Part of a small language model's weights: MLP 2816 tanh GELU.
MLP neurons of a small language model. Each row is named by its layer, matrix (up: input weights) and neuron, and shows model dimensions 501-628. Each number is 50 + 15 x the weight over its row's rms, rounded and kept within 0 to 99.
A block is one neuron, or neurons of one layer that tend to fire together. After each block is what it responds to, as a language model described it from the Wikipedia text at the highest values.

L8.up139:40 57 63 38 46 54 52 35 36 57 36 49 72 63 29 41 79 52 39 54 65 84 58 61 56 44 52 56 35 51 29 39 70 48 34 61 22 31 45 61 46 37 39 39 57 37 74 71 36 38 16 37 69 55 57 69 55 61 39 36 37 62 58 49 39 37 54 43 33 39 70 47 64 37 41 53 24 35 55 53 54 54 76 67 32 67 61 83 52 22 49 44 64 58 46 62 85 41 63 46 41 46 35 61 46 58 67 17 85 66 40 57 44 53 28 66 23 41 58 61 71 53 50 35 67 52 49 53
L8.up171:51 75 62 70 50 60 34 47 63 20 15 49 56 72 54 39 56 58 14 23 38 65 49 55 27 30 65 62 99 77 40 61 49 57 46 48 37 49 42 61 33 20 63 38 20 49 53 67 28 38 25 58 83 58 53 52 30 42 57 33 58 64 57 03 32 42 32 69 67 61 49 49 62 45 47 87 44 35 62 57 83 53 42 37 54 45 34 40 11 59 53 42 17 34 27 53 63 48 21 39 54 68 56 77 42 21 48 47 54 48 56 86 73 78 60 48 41 48 27 50 61 30 63 52 54 46 49 25
L8.up582:58 77 73 34 53 32 55 29 62 29 39 57 80 39 47 61 52 49 28 63 43 55 57 36 45 54 47 57 86 45 59 49 50 46 68 46 45 63 51 33 63 54 59 74 29 51 50 67 21 45 41 69 81 56 59 38 45 45 55 31 62 59 61 50 34 57 29 41 47 38 39 31 45 48 46 79 53 51 59 53 58 48 73 38 71 35 58 23 28 64 60 31 27 50 39 61 57 18 55 46 28 77 27 54 99 55 55 83 40 55 45 57 55 41 35 71 62 74 62 40 33 28 90 43 51 54 38 40
L8.up630:54 68 61 68 45 21 39 58 57 37 82 39 69 47 39 56 60 50 21 55 39 65 40 52 46 47 56 60 68 65 79 40 45 56 28 54 32 47 55 31 52 37 41 48 56 46 61 52 78 59 32 58 60 52 59 65 41 04 47 64 45 55 75 54 28 23 41 38 35 60 49 48 42 42 34 54 22 53 61 46 48 63 71 49 56 41 41 39 38 40 56 22 78 76 45 53 53 56 43 30 67 52 38 53 57 43 35 86 79 53 42 36 60 57 38 67 50 36 31 34 41 32 50 65 32 45 63 25
L8.up921:51 74 46 84 33 56 57 49 30 81 58 36 61 46 52 37 59 34 51 32 51 67 59 53 74 48 18 48 29 48 68 44 78 42 53 46 30 48 41 36 55 76 51 37 62 52 67 69 47 51 28 48 87 50 59 41 40 57 52 47 40 54 42 46 41 25 55 67 13 41 43 34 52 61 30 48 45 43 73 30 70 34 55 32 53 32 64 46 55 58 39 44 69 27 55 80 48 76 59 46 43 17 16 94 62 25 55 25 52 40 43 46 40 43 47 34 57 75 45 34 24 42 76 52 48 56 63 12
L8.up970:56 30 46 36 35 24 18 44 45 78 29 10 61 34 47 21 59 71 39 73 84 50 13 69 64 49 46 49 35 60 49 04 81 40 52 66 78 65 39 44 49 75 58 41 43 60 33 58 47 64 39 39 75 52 71 30 32 44 59 52 31 35 59 61 55 52 37 37 61 38 77 30 27 36 65 48 42 43 47 46 55 59 53 40 55 61 76 52 56 34 54 39 25 53 40 68 63 40 68 54 54 76 30 52 64 39 68 57 45 48 09 46 48 57 32 72 69 47 61 68 33 53 71 66 37 29 44 56
L8.up995:34 40 62 75 35 56 34 47 42 24 55 71 49 45 59 58 57 66 59 54 54 37 34 41 47 49 21 25 67 37 37 55 58 52 52 53 66 47 58 35 51 78 62 14 37 64 50 33 54 36 65 54 56 67 61 54 16 31 53 60 35 44 59 31 58 39 58 57 44 71 99 41 41 26 26 39 47 48 57 42 62 38 48 42 71 51 61 65 28 67 69 56 28 48 70 37 37 32 39 30 47 41 43 62 41 37 52 42 63 21 41 30 77 53 77 47 65 69 56 81 27 48 33 49 34 62 41 37
L8.up1082:52 62 68 68 43 56 17 15 34 57 33 61 96 65 46 59 61 60 40 32 58 47 43 49 60 38 50 28 53 74 63 37 73 49 73 64 31 27 48 30 50 47 52 54 74 36 40 55 47 62 34 28 82 41 52 56 56 40 57 32 42 56 66 46 40 41 57 30 14 57 49 58 47 42 41 64 47 51 99 47 53 60 89 50 61 50 54 41 32 49 71 58 36 53 24 60 42 48 48 53 62 57 35 59 43 46 34 50 49 85 47 50 32 52 57 60 60 30 42 67 57 67 60 64 70 59 18 43
L8.up1658:35 44 60 48 50 63 52 57 60 44 41 35 55 66 21 59 81 29 25 61 37 48 39 49 56 61 40 41 43 66 35 76 21 59 55 53 22 59 31 67 69 53 35 26 32 54 77 32 46 62 21 66 64 54 67 54 37 29 40 51 65 50 58 63 63 43 49 49 60 53 49 29 30 46 39 66 36 72 61 35 81 33 45 71 39 43 42 29 57 59 55 12 63 82 44 70 55 35 67 43 61 74 43 92 55 51 51 29 60 50 33 46 42 45 26 55 41 49 63 67 75 58 45 33 74 31 46 62
L8.up1696:32 72 43 50 49 74 57 35 60 40 69 34 64 53 22 77 74 49 46 42 52 52 40 48 60 34 29 52 49 46 49 30 69 68 40 64 17 35 17 71 46 49 61 68 74 53 43 41 56 45 60 52 54 45 62 46 44 40 57 58 35 46 54 50 69 72 54 63 48 51 66 65 52 43 36 36 51 64 28 52 62 69 54 20 77 37 66 38 56 51 49 60 51 62 49 64 42 31 56 58 61 44 17 63 65 40 59 75 73 67 51 36 56 56 54 22 50 67 33 50 68 64 61 62 44 56 50 51
L8.up1979:45 40 42 67 72 50 58 62 61 62 54 40 64 38 26 59 57 70 31 51 46 65 40 65 50 23 25 34 52 56 33 59 99 61 38 56 39 42 10 65 58 52 50 54 36 51 63 71 31 46 47 68 58 52 54 43 49 47 48 63 54 67 45 49 69 43 53 50 56 56 59 44 25 16 08 54 38 34 64 39 52 60 68 40 58 45 54 37 50 58 32 29 49 66 56 55 57 47 43 49 52 49 54 73 56 52 53 34 40 49 18 37 51 51 60 60 55 66 46 35 58 45 43 82 48 42 40 29
L8.up2305:40 55 53 46 64 51 35 57 50 62 57 57 68 52 53 28 55 72 41 42 39 60 36 64 52 20 44 72 58 56 42 56 52 45 71 42 56 47 38 37 26 59 59 35 57 43 53 57 61 51 31 39 71 48 60 05 39 39 47 66 55 39 11 33 42 52 42 27 74 28 36 58 38 17 36 53 21 63 41 42 49 32 57 58 21 54 44 58 12 45 38 19 88 63 46 53 64 52 66 38 26 39 43 76 50 55 32 42 39 64 54 58 70 57 60 74 70 42 50 39 40 45 77 35 54 10 45 42
L8.up2308:47 43 61 56 65 86 52 52 38 50 33 38 62 58 50 41 56 47 54 64 61 61 25 54 54 61 58 46 91 61 41 88 63 59 69 46 21 56 72 57 72 41 48 40 75 38 48 71 52 45 32 67 64 47 57 26 47 47 64 58 48 82 76 28 58 61 35 46 28 47 67 24 34 56 42 44 38 72 63 55 51 60 57 56 34 60 32 41 33 66 47 21 67 62 38 58 43 36 40 47 38 58 35 59 54 64 33 63 64 80 67 59 83 51 75 72 54 15 26 59 44 66 42 75 51 33 68 32
L8.up2384:34 74 49 58 46 74 17 53 46 61 25 43 78 66 35 44 61 64 37 74 47 40 20 31 41 32 44 10 49 58 37 39 43 41 53 40 50 67 46 55 53 51 46 41 49 56 65 64 66 44 10 60 41 71 42 69 58 79 65 71 44 33 62 46 53 56 45 51 61 38 26 15 60 38 44 37 31 53 61 51 31 45 69 58 45 60 56 50 64 58 61 55 60 42 41 71 44 34 53 57 43 66 27 81 74 28 29 48 64 63 47 47 50 37 49 69 56 82 79 58 22 57 68 40 64 42 48 70
L8.up2476:35 43 57 57 39 40 30 60 56 45 58 46 71 48 18 43 43 91 24 62 56 43 40 30 53 50 48 66 79 48 59 48 32 51 28 60 41 32 62 53 49 53 57 49 66 55 61 60 50 40 75 67 57 38 40 57 64 37 57 68 50 47 68 55 39 56 56 68 37 60 53 33 42 44 56 54 15 64 82 42 54 52 53 20 59 54 36 67 42 57 56 56 36 30 35 63 28 40 56 58 64 69 40 60 72 63 53 27 65 40 41 55 48 60 24 66 29 42 38 45 25 53 45 61 44 64 27 51
L8.up2812:29 45 45 48 93 38 43 44 35 45 51 69 57 66 51 57 65 50 47 44 42 78 35 32 50 31 31 52 46 21 35 30 63 66 50 45 54 50 57 59 39 48 57 56 44 46 34 58 37 84 32 49 84 68 68 54 29 39 60 55 21 20 75 63 36 54 66 44 30 57 50 39 56 45 52 67 51 00 45 64 54 58 69 43 66 65 45 40 43 60 32 58 46 59 36 71 75 43 64 71 91 74 00 37 47 33 29 47 49 63 35 44 49 56 47 46 45 56 57 45 42 60 67 59 62 65 33 50
Description: List and table spacing

L3.up649:51 36 62 53 80 61 73 31 53 30 32 39 56 40 80 60 59 65 42 40 39 60 59 53 43 60 74 54 61 29 52 54 47 95 34 71 36 53 31 62 54 74 64 47 61 47 22 64 47 46 60 36 40 38 72 44 40 24 40 54 78 68 67 19 35 33 51 56 74 34 23 60 61 53 56 49 62 50 50 35 62 05 34 36 44 92 49 92 47 59 60 88 37 50 48 41 36 51 34 76 39 66 35 57 55 67 22 48 71 34 35 49 58 68 49 54 35 61 41 42 52 55 45 46 54 88 68 51
L3.up1495:18 28 45 42 49 42 70 42 42 34 39 63 43 20 34 46 56 72 23 46 47 52 42 33 69 67 52 63 43 20 89 55 32 57 51 30 60 49 61 69 28 67 65 60 44 30 57 64 50 58 47 45 44 35 50 21 44 38 72 75 68 42 42 52 49 28 73 73 60 41 39 52 45 31 47 42 55 31 75 32 71 37 30 59 69 58 30 80 42 65 48 72 65 24 38 61 33 51 43 43 63 48 58 55 61 47 30 57 57 44 46 29 38 70 66 69 60 52 46 14 35 43 64 50 76 57 72 35
L3.up2139:49 38 58 65 56 77 66 43 62 45 21 59 52 73 60 48 72 60 67 49 54 57 73 40 62 73 49 50 44 39 52 72 45 41 32 48 22 19 31 36 62 32 56 56 63 46 71 66 42 53 43 40 34 32 62 10 54 05 52 64 49 47 39 43 63 34 58 47 55 61 77 49 40 42 35 49 62 37 51 41 39 48 55 54 66 37 52 53 51 42 74 50 22 54 45 52 14 67 54 63 49 58 67 62 50 12 31 76 61 72 60 67 65 72 49 84 57 54 26 45 60 76 54 71 66 62 38 22
L3.up2644:65 47 54 81 54 53 82 23 48 27 70 62 59 67 80 41 63 76 56 54 06 61 56 70 46 33 80 48 57 49 63 74 55 45 27 58 40 26 39 49 74 48 45 57 49 58 41 82 20 41 40 40 76 51 77 60 53 53 60 85 34 51 48 63 34 46 60 67 54 54 57 26 39 51 31 69 35 49 76 31 86 15 36 69 71 54 43 52 64 53 72 53 32 54 37 58 15 92 48 52 27 55 66 50 49 29 56 62 58 45 63 50 32 47 53 50 56 52 36 56 56 81 53 63 49 48 67 50
Description: Final digit of years

L3.up65:57 53 75 51 53 47 41 45 29 46 37 51 57 46 46 74 43 72 55 50 67 59 52 43 41 73 51 17 64 50 34 39 29 70 32 52 30 37 50 13 59 41 57 28 42 31 39 69 41 35 58 32 73 36 61 45 47 12 77 59 44 67 50 42 57 28 52 30 76 59 61 64 82 68 48 59 45 53 30 28 60 24 44 70 42 49 27 53 41 75 59 54 25 65 62 56 69 54 54 62 51 82 17 79 60 18 29 63 44 74 42 25 52 56 47 39 57 53 04 44 38 71 65 45 46 59 69 49
L3.up120:54 58 60 84 51 35 56 45 67 68 45 46 54 51 62 76 57 47 59 76 64 56 34 54 31 50 55 21 67 44 40 38 52 66 56 54 81 47 53 70 55 35 58 34 58 40 60 61 45 55 34 27 46 63 46 36 48 33 62 37 52 78 63 65 61 35 32 27 56 55 63 63 68 48 41 62 34 60 69 48 45 36 60 58 53 44 49 33 49 51 65 70 58 21 59 52 57 75 44 63 53 75 52 42 60 09 35 50 34 34 39 38 44 45 49 69 57 46 03 38 32 90 75 50 51 58 66 16
L3.up2212:53 28 50 20 57 57 54 34 30 53 47 39 65 50 49 38 54 51 62 52 49 56 31 71 51 57 45 15 46 46 45 48 37 37 44 63 48 33 33 26 60 61 43 25 47 20 59 56 60 52 37 53 64 46 85 40 57 42 58 54 40 46 64 54 53 47 48 22 58 71 34 45 70 68 68 67 48 37 50 35 68 60 55 46 56 37 58 45 53 66 64 60 45 54 45 48 41 78 49 56 49 50 45 37 65 57 46 57 41 33 56 38 22 43 23 33 87 86 45 15 47 43 65 54 54 78 50 23
L3.up2329:45 64 44 65 54 34 31 54 51 56 30 39 50 44 30 30 74 48 75 55 64 79 28 49 38 34 76 46 59 61 21 49 32 56 47 60 64 63 45 44 54 57 49 39 84 55 23 46 41 41 30 47 61 70 42 64 16 30 69 40 57 41 53 43 27 28 34 49 16 58 68 35 37 43 60 64 44 71 37 41 44 35 47 80 47 62 52 39 30 75 42 55 37 49 60 41 45 83 35 67 52 74 27 56 51 54 24 32 75 44 47 43 50 65 36 54 67 85 16 64 41 68 59 29 67 39 56 57
Description: Line-start list and lead verbs

L7.up1414:42 43 49 78 64 37 30 49 40 43 28 44 64 61 54 22 51 60 24 60 52 50 44 52 66 66 39 29 55 52 51 52 67 74 48 42 59 42 39 41 50 44 44 61 71 39 78 52 51 53 25 63 33 51 63 58 47 60 54 69 35 61 36 51 49 46 56 53 35 48 50 46 71 56 50 57 38 24 51 40 56 39 36 60 26 44 78 34 64 41 34 44 58 44 35 69 71 60 61 74 59 62 37 56 74 41 26 60 57 35 31 71 26 46 31 69 49 61 48 39 45 54 27 52 45 38 45 43
Description: Mid-word and mid-number pieces

L8.up71:34 39 49 56 51 36 45 50 74 49 55 44 48 81 59 45 28 72 22 40 37 57 35 45 37 53 56 51 61 45 51 44 58 75 37 47 52 68 30 61 55 81 54 43 64 57 37 36 42 28 62 51 46 65 40 45 40 43 37 33 61 46 65 61 37 65 31 53 44 61 24 37 40 49 66 49 06 55 56 35 85 46 39 56 34 54 44 84 42 48 62 46 09 41 46 45 67 50 35 67 54 50 35 56 54 27 61 21 43 49 51 52 37 59 34 67 45 49 37 42 41 60 53 28 45 58 58 52
L8.up313:46 63 28 54 48 42 68 51 51 40 58 51 58 45 28 28 46 54 63 55 50 68 76 19 66 53 73 42 58 51 78 75 42 63 41 54 45 50 56 40 65 34 63 49 58 57 67 64 34 70 85 38 33 37 63 67 30 31 74 32 32 74 54 37 50 42 48 45 23 57 82 51 73 25 55 65 46 36 44 54 45 47 42 25 52 75 62 69 05 61 63 36 65 43 22 33 49 88 51 41 36 55 39 50 64 41 58 55 47 58 61 57 49 39 36 61 73 71 39 52 58 49 63 43 35 50 65 60
L8.up609:42 61 41 77 50 59 51 31 51 53 80 62 40 63 51 50 65 50 46 58 61 75 36 59 49 66 47 42 59 56 43 26 78 53 48 66 54 45 27 62 48 59 39 70 62 46 41 81 36 43 41 32 42 58 37 72 29 36 65 36 53 57 26 42 44 54 31 65 38 69 47 59 34 24 32 54 53 66 34 37 39 50 28 36 45 30 65 34 45 36 41 48 85 44 42 62 82 51 25 31 61 28 43 68 43 33 50 64 68 59 46 65 50 42 73 57 61 55 39 39 46 41 57 43 57 38 57 53
L8.up813:61 61 67 40 36 77 36 70 22 49 53 54 48 58 59 44 44 49 40 52 20 60 39 42 55 18 56 58 59 79 42 58 24 28 38 51 51 75 53 48 56 56 50 54 42 49 55 58 32 45 66 35 65 43 61 33 24 49 29 77 50 63 78 52 45 27 34 28 42 49 67 37 39 71 36 72 52 68 54 40 65 80 51 63 47 41 67 56 22 42 64 69 65 69 24 74 50 33 38 32 17 41 54 50 45 38 62 79 78 69 34 75 56 48 53 53 49 51 59 39 33 46 69 39 56 43 46 33
L8.up824:78 76 34 49 28 69 59 34 28 29 33 56 51 69 51 27 74 58 35 37 53 71 28 51 54 60 50 57 61 33 66 48 59 57 31 48 49 52 62 43 50 37 64 62 66 46 55 61 34 58 47 45 52 33 63 57 30 57 52 57 74 70 57 69 53 37 35 24 53 47 37 38 55 15 39 64 59 61 54 47 51 39 61 49 49 61 85 63 29 42 72 59 54 29 61 41 49 68 56 68 84 58 55 68 55 38 54 61 66 64 53 46 52 58 70 47 29 48 42 46 43 68 33 48 52 65 77 41
L8.up865:68 26 50 52 55 40 41 59 45 79 39 71 41 61 33 40 55 64 59 55 57 68 39 52 45 46 53 60 74 68 68 50 33 57 29 48 25 35 46 75 51 37 19 44 23 48 28 60 52 32 46 74 51 49 42 46 27 34 65 56 35 38 52 57 45 32 49 40 49 78 50 42 38 31 53 58 41 39 56 48 44 18 53 51 41 50 32 56 35 39 40 59 81 50 49 70 53 48 31 29 64 36 63 38 73 61 29 42 64 53 37 52 55 84 52 56 42 67 55 43 09 58 68 46 46 68 48 50
L8.up1015:44 47 54 71 47 26 61 46 63 45 44 51 52 83 75 56 66 55 43 57 39 58 35 47 52 55 45 47 63 67 61 50 42 48 27 66 32 49 34 44 62 41 59 33 55 28 74 44 46 48 39 48 45 40 54 62 23 72 64 50 44 23 68 54 34 56 51 44 42 27 48 14 59 31 54 48 43 67 32 59 56 35 51 75 60 64 47 41 43 44 60 66 29 67 28 64 61 58 37 48 50 62 29 49 83 28 19 47 52 63 57 53 84 54 52 56 40 70 74 44 52 46 37 58 47 36 47 36
L8.up1081:45 69 69 45 40 29 64 54 74 53 43 59 51 61 60 58 51 31 45 37 36 58 43 53 38 57 70 49 69 53 57 73 51 42 35 39 36 29 64 19 47 83 47 56 80 34 51 53 38 44 32 32 30 62 60 60 39 45 58 38 44 47 44 58 57 31 47 43 43 60 62 44 65 48 52 66 49 72 57 33 53 54 72 51 35 50 66 65 42 40 46 61 24 49 18 44 79 23 65 20 41 42 48 62 33 03 46 77 70 56 17 61 68 46 54 63 55 72 52 48 64 70 38 38 27 42 17 14
L8.up1117:59 57 62 56 39 40 63 86 65 39 49 61 70 67 33 25 64 35 44 48 56 51 36 70 37 65 53 68 61 58 53 45 34 49 06 61 53 48 31 49 34 39 39 59 66 53 49 55 58 41 32 67 66 68 50 75 37 68 66 37 45 57 59 12 44 19 40 29 29 68 51 56 57 42 49 45 32 63 39 43 57 55 36 31 53 61 63 74 51 42 62 64 40 52 16 52 69 71 32 20 57 57 49 50 47 13 29 65 48 48 25 70 52 65 70 77 48 54 60 36 31 75 55 46 40 34 43 55
L8.up1235:47 58 51 47 47 62 43 38 33 34 49 79 47 69 46 72 63 54 37 59 25 52 47 57 36 41 42 61 65 72 79 23 23 75 39 45 26 49 51 76 97 60 51 34 59 36 52 73 64 61 54 91 54 61 70 44 42 40 72 50 55 46 44 51 56 53 36 65 12 47 51 40 36 42 59 74 46 64 65 38 48 75 38 71 52 43 57 32 61 60 55 61 29 38 34 53 43 80 52 47 56 91 58 52 63 49 53 32 38 86 46 59 63 59 57 71 43 72 52 39 35 68 62 41 37 35 36 25
L8.up1391:51 43 54 61 67 57 51 66 58 44 62 58 69 42 41 33 55 52 40 36 52 66 63 40 64 74 40 67 43 28 83 66 63 36 47 50 50 53 63 52 44 10 53 67 47 53 34 40 54 49 27 61 57 43 18 32 41 72 42 49 33 70 64 78 44 58 36 43 36 62 79 43 42 44 55 72 53 61 43 43 38 54 51 57 55 55 58 68 51 39 52 60 55 50 38 52 47 51 52 53 46 53 62 61 58 42 35 65 55 66 31 46 44 51 18 53 48 44 08 61 58 63 49 48 36 58 50 51
L8.up1550:38 40 70 53 44 62 88 56 29 47 55 34 77 38 41 52 62 33 42 73 41 55 29 60 54 73 52 34 42 37 35 64 67 50 51 24 47 65 52 52 68 46 68 50 53 42 92 80 38 76 42 50 15 55 53 31 62 52 51 37 31 68 55 54 49 29 51 39 48 80 70 60 46 37 35 56 54 70 44 56 37 41 73 51 42 60 71 67 45 39 33 69 49 70 38 60 61 51 54 14 74 41 48 71 33 53 18 75 52 44 37 69 96 62 72 64 52 80 50 20 49 35 47 55 61 34 71 28
L8.up1610:62 49 47 71 40 36 42 47 73 34 35 74 68 32 68 36 70 52 21 37 23 54 48 27 49 62 49 38 71 46 70 37 51 47 63 70 41 51 48 50 63 74 44 43 66 32 29 58 43 68 27 58 48 73 58 50 37 38 37 50 40 67 43 60 49 44 26 39 40 19 46 57 29 60 57 81 41 58 28 22 57 47 22 00 62 62 57 39 66 39 59 88 43 47 49 52 87 23 55 42 54 72 22 42 67 53 48 62 54 51 52 23 22 47 57 33 36 77 57 62 57 55 39 74 55 14 60 59
L8.up1636:53 55 41 62 41 54 64 60 77 47 50 61 49 69 43 59 38 43 51 54 43 75 57 23 59 82 59 58 51 55 42 72 41 43 35 42 34 44 74 53 68 49 49 42 73 41 73 40 44 28 47 59 38 69 67 63 28 62 77 54 35 59 42 37 34 64 40 51 44 41 55 61 42 41 75 75 45 66 63 45 70 39 47 37 42 61 42 58 57 36 47 56 57 59 50 36 56 53 61 35 32 59 50 42 44 56 49 53 49 79 36 57 68 54 32 55 39 59 48 71 80 67 47 32 90 31 49 49
L8.up2239:60 29 69 39 47 47 44 71 35 48 54 49 46 58 46 58 45 50 37 36 34 62 54 62 74 63 67 49 51 46 91 62 62 45 40 51 65 69 28 21 60 33 62 39 58 47 38 71 55 21 34 65 72 47 40 43 37 57 66 45 35 67 71 42 25 48 42 68 67 41 51 46 68 31 57 48 29 56 45 51 63 41 52 54 46 99 70 48 56 85 66 42 45 49 32 42 66 28 37 47 57 50 39 46 61 34 38 50 55 36 71 31 71 25 53 46 48 48 51 63 51 22 53 67 35 18 62 56
L8.up2355:71 85 55 75 47 42 31 25 64 43 18 57 37 56 38 57 82 38 23 45 31 63 70 36 48 46 54 31 52 57 84 43 48 58 37 50 47 49 69 72 33 53 62 63 46 42 33 86 50 53 23 82 33 49 63 58 39 52 71 64 43 32 47 31 15 62 42 49 29 40 48 10 40 14 61 56 43 68 37 58 77 53 42 40 47 52 54 60 59 56 45 43 46 49 42 52 78 34 65 52 51 62 59 55 50 56 34 62 60 69 61 46 35 51 47 34 49 60 71 39 59 56 41 15 72 41 62 78
Description: Digits in table numbers

L7.up2289:29 60 67 34 71 73 43 58 58 53 39 59 59 55 23 71 56 48 54 61 22 66 65 70 41 60 34 69 61 78 40 47 74 45 21 44 36 24 39 65 45 69 66 28 54 39 52 65 44 44 35 42 31 61 56 22 48 62 53 41 21 36 47 73 37 45 64 46 35 58 51 33 67 35 44 41 45 60 36 51 48 52 43 29 35 54 39 78 35 53 61 46 53 42 48 42 42 38 55 54 68 65 25 65 72 23 56 63 44 34 28 41 49 49 46 82 55 54 56 35 54 76 60 52 41 59 40 14
Description: List and table separators